Weights of a small GPT-style language model, trained from scratch on English Wikipedia.
Size: MLP 768 SwiGLU, vocabulary 1214.
Training: a variant of Muon for these matrices, 283M tokens.
MLP neurons of a small language model. Each row is named by its layer, matrix (down: output weights) and neuron, and shows model dimensions 96-191. Each number is 50 + 10 x the weight over its row's rms, rounded and kept within 0 to 99. A neuron's up and down rows have the sign that makes its largest values positive.
After each neuron's rows, "fires before" lists the tokens most often just after its 100 highest values on Wikipedia text that the model never trained on.

L2.down751:44 44 53 50 54 25 47 44 42 54 37 57 38 62 52 49 81 58 65 41 53 52 52 46 50 62 63 52 46 46 57 56 61 45 51 60 56 36 54 52 48 52 52 70 54 34 52 47 54 53 51 53 47 61 52 54 51 50 40 38 51 46 80 46 48 58 43 44 50 56 59 45 56 35 53 41 50 53 35 54 33 52 37 54 60 34 39 51 47 61 72 37 61 47 59 46
fires before: "i", "form", "f", "c", "v", "ual"

L2.down457:51 53 65 47 51 51 58 67 51 65 53 33 61 55 39 41 53 60 64 41 50 39 54 41 47 56 41 66 43 58 52 59 60 48 35 49 58 41 35 34 50 54 46 48 52 50 57 39 53 49 57 54 23 45 58 51 48 57 35 54 50 58 43 45 46 51 54 43 52 54 59 50 55 43 65 41 57 41 48 67 71 46 41 38 57 54 54 55 54 47 43 46 41 29 34 51
fires before: "age", "od", "ol", "ay", "ase", "ace"

L6.down362:41 28 64 61 66 56 58 48 61 51 58 48 36 40 41 54 59 57 54 55 58 32 56 45 58 50 59 40 46 48 41 52 38 44 58 38 52 62 52 48 48 45 26 52 40 61 48 52 53 51 44 42 41 58 62 48 62 50 49 56 39 48 49 44 46 60 58 61 63 52 37 44 55 49 28 35 44 14 45 33 39 59 54 51 45 57 47 48 58 58 43 72 61 44 50 50
fires before: "ed", "y", "duc", "it", "ied"

L2.down267:44 57 37 45 46 62 59 38 51 47 57 33 48 22 62 61 50 53 58 66 65 43 61 42 28 64 66 55 43 34 44 56 39 40 47 59 39 60 61 62 47 48 59 49 62 55 42 43 49 47 58 63 46 37 54 55 47 48 41 48 71 64 45 41 57 64 40 66 36 50 61 40 53 42 59 50 30 54 49 59 48 43 35 52 52 54 49 63 54 60 71 54 60 52 46 56
fires before: "port", "er", "p", " ("

L2.down262:50 31 63 37 66 63 56 49 44 64 48 42 57 56 50 58 39 62 43 64 38 47 56 72 57 61 69 40 62 59 38 49 42 55 42 32 45 63 35 50 34 42 24 35 52 64 58 38 39 54 42 51 49 59 55 53 39 39 49 60 65 56 69 57 50 41 40 51 43 46 69 35 67 35 51 56 61 60 38 40 65 43 40 50 42 44 49 48 54 65 59 41 67 56 63 47
fires before: "ed", "it", "stem", "port", "l", "uc"

L2.down460:49 44 54 60 58 48 55 36 54 47 37 40 53 36 32 50 49 44 56 46 62 44 41 45 50 45 51 48 27 48 25 31 51 54 60 58 44 51 71 52 51 49 45 64 63 53 50 66 35 43 56 66 55 42 48 71 49 50 49 51 32 52 39 45 40 67 49 46 38 43 48 38 49 50 31 25 31 55 59 63 54 53 52 59 57 41 64 58 56 35 54 64 53 73 47 57
fires before: "ut", "ial", "ct", "y", "it", "ing"

L2.down58:45 61 54 69 48 45 49 49 34 42 43 38 49 44 30 39 55 28 71 63 51 52 45 46 43 47 57 55 22 59 43 52 39 70 56 52 48 54 57 51 55 50 67 66 52 57 41 40 52 52 64 59 38 66 33 49 48 51 51 55 65 32 57 57 65 53 54 68 49 46 52 34 47 56 46 56 58 62 52 45 65 45 60 46 56 32 61 53 51 52 67 50 53 40 50 49
fires before: "urn", "ain", "a", "iz", "or", "ire"

L2.down73:45 52 62 47 40 54 53 53 52 41 55 56 49 50 43 42 67 58 45 58 66 63 69 28 53 50 62 43 44 53 53 44 64 61 33 58 43 57 50 48 54 22 70 47 40 42 50 46 57 60 69 51 41 41 65 45 32 63 46 52 39 48 75 61 54 48 54 38 56 51 62 66 68 49 55 42 55 62 58 58 44 65 52 34 60 68 56 53 48 56 50 51 80 45 60 62
fires before: "ia", "ica", "t", "c", "z", "ian"